python train.py --vocab_size=8192 --qk_norm=false --lr_head=0.00407
MLP neurons of a small language model. Each row is named by its layer, matrix (gate and up: input weights; down: output weights) and neuron, and shows model dimensions 544-639. Each number is 128 + 24 x the weight over its row's rms, rounded and kept within 0 to 255. Numbers have three digits each. A neuron's up and down rows have the sign that makes its largest values positive.
After each neuron's rows, "fires after" lists the tokens most often just before its 100 highest values on Wikipedia text that the model never trained on.

L6.gate1117:134106116141123181163113156150149148105169075108101085178153101137157114124134162178099108077171140088134115108156147148140161099097159181118097158128162133108116107134121112113105127116139134087116149140112137103132156137117105138128113149150106137139146130140132144116162166124156134149
L6.up1117:165090125129114112111137122103086080086119138124156143145078138117129098112144099127126105125111094113165124141148132131104099070136132145148134136139165151100121110131103102148147157095129141132125131129116139092144099128130165134135115149153115163170119127135124090157139135165150113153
L6.down1117:150134113176115105101118164148168166132139127159144111103140134105151084170121090157132090177138144123128122116138112126119185112103174144114146136123133120079161132122145089090088165074112134121168105101130139132093168071161104148101129109114112082092150161084100178165101139084122128127
fires after: " ", ":", " in", " the", " a", " di"

L4.gate155:147096132078121137125147154118142143114160080110156102140117092157125092098130129101145139083143123118113163109139164096116159158145165119198098145165118136132129140087142138127098099173099152104135096129174130130124148119101153120123136116123147137131090148114110157076123105102159148090
L4.up155:108142113134154110115126099130102132116112118153055163120142092169144105101123112106148140167107137148147101091087142146145143145097081118137116078146107088108171108137137131163088083137124098166126101151121126121151114095147129121140087140125094144088127102116127135119146137119109191173
L4.down155:155106146118124143137145129123109136159131124116102124110110134137123141174119129161094105124105109170108140154156111113136125126163129146133118133082137163128126163123140092106137156140115117112084081122132142099118117088111131157110152133121178158117121132124096142124141125118126109122
fires after: "1", "4", "te", "5", ":", "2"

L4.gate998:150088154112121146158142169134151115068113189122155117130147108123151112098112125140154146134135137101152124124124162155119143099083173102109078095134138136139093106112175138121116185146125140159118162104117167107161176147106146136110163124168100109120096151131136089129124134112157129139
L4.up998:108136150132150140095110094160099150098135169168119143143125145110100116121137125140150148136139084115158100141090163145109110123152096102128126169154071153104150131114133123136099100123149168165156160123090111115134116138122138127108096147140100153137136108088152102124138161115112157168
L4.down998:176109148131105129090102152089163133139135120068127161127168144160143129176120151123150127108098118138129157111135144126146108138133121111096150101118127136108112107167116090082120121106135127119150153141130144104101137147140126124132152147129126110151132121171139125084118173122112128127
fires after: " ", " +", "-", ":", " $", "2"

L4.gate1545:132165128146119139150123087113165140174122153141118141148126090114098135114119146102102126089130171088145146148083144135115133120062116106123134126140159112148103101137139092130100085141096126120089147144161130108123156153138110106154153118096132094131126154073127126116113098095148138093
L4.up1545:164131124138155128117114161127090113145138124142148132122158149129116153120141121105105107126125166108144099138140131149129103110112129124113124116141112110103114172160111074104068150127119112145162130127157166076133149114123111132136096155181145102131137134124100121092131134076154182110
L4.down1545:121118121120120137140113134149187157119136111099079133123091117142140113119113169136124149128150139158111104161139118137138093159126126119109119163106113073122155094177117118145130129114119128129148134158082107111144117082124084106135162130172113111105145140155134138159137170166098108180
fires after: " ", " |", " in", ","

L4.gate502:134157093105168156163145147080120141116126134120175100093113089133099116125116144123146142124153134113164144146093103135123169122121141095118112160143144161155118155127088134129121168161145138133105144141095113109165137151153130118169109090126128147124154114109111093150120112162111135141
L4.up502:094094113128097176126146190171118127105147129111143099159145161131166145148089138160104133148136124140143160098113091134114133177150155106102131118129099146118117133127113169118152137123073124166098125123130091102132147116112146110162120126129150093132098155134141077161148113121100136112
L4.down502:150082122097143090140113148133134144137116098108137169117119134139150105170092163132104126154101126119156081143111182127092117094090156135133159110130152157132134145117103146149100102093153120119130092084117139147113124122141138119092141168143106112109104130142168124131111112069143126145
fires after: " ", "-", "\n", " \"", " ("

L6.gate1037:129155117132150103130125120126118087118132121145165129116072154107137119133128106141143088126132148113094160161135097153174156147113121112157085142141092137129112130132130118116099104124111084131141157132089119079088162132118104102146153141095083084128103146111105104102117122116069085132
L6.up1037:113121136177114165130104134147116144118161111101123154111130123149111119155126121154129166136153131146102160095153140150098176081121149158169118157132130148148143128122147105130138130141093173154091116123144164119069142114154119141111108131100109099127101106124140127140113155131111093103
L6.down1037:097108147102123160149167130099091128116106157091130077135155131114073136116110139113121126114098140165125122154115125119130068118097128134154151086117147110104146150132134121141101156132138142092155142095142129137130126126146125070177127150161110201167135148150122152095079134143120158083
fires after: ".", "-", " |", "\n", " re"

L4.gate831:113119085094132161118103155071162134153096122127094083147111118161116134151139146108115119125146145099129110082081184130105172151089169135161151133121109104139144181111170148088107130107166105171151151139105165098115124145161127148142121159144173133156102127132197121118127158111189108106
L4.up831:127152139153116134145140146058070099139139114153113116113108161120138133131153139101117100124127171166138130108137135141118084120112137106151134153139122132132121146121148128109078091104134128155143142129119126128154161090118101114113135140118130089111118105096153120127092099114192087152
L4.down831:138078182149142162112157137107112160098090169142150153128147171133124138125145118123124095142131074144104129096167132117140091128121073138113135165116102131142094124132132137132136106159090131171123109119120088146148153101112130120110133119113124177138100113158127088155118123107115148127
fires after: " |", "N", " Qu", " "

L6.gate1639:100150170072133164118156140156111161160128146114127106098127119157126144129126132164143152160116163121163125148130126144171115166084155087083120128113122145109108078149134132102155146116117180159098153120102140110125102146125158105109144149141120126149089145134122085162140129158142111105
L6.up1639:113137168127135114115169174171114127160155111122097155128108149163135130156158144142121129149131075124156125120174121144183126125107127147099113099141114123099130114123156131115149151137091156114089162117145151110097151151155101125151135117096123145138095104144101110115156133091175121115
L6.down1639:150175145141112140127105111120127146098158120149105129156162144100123154134105137112110110151108171145125136099147127160092154091108142122109129161134126103146150123081158097111154147115140122145141146136119122131133140129091110146122119136114115183062094091144132131125118144147144201147
fires after: " |", "-", " (", " and", ",", ":"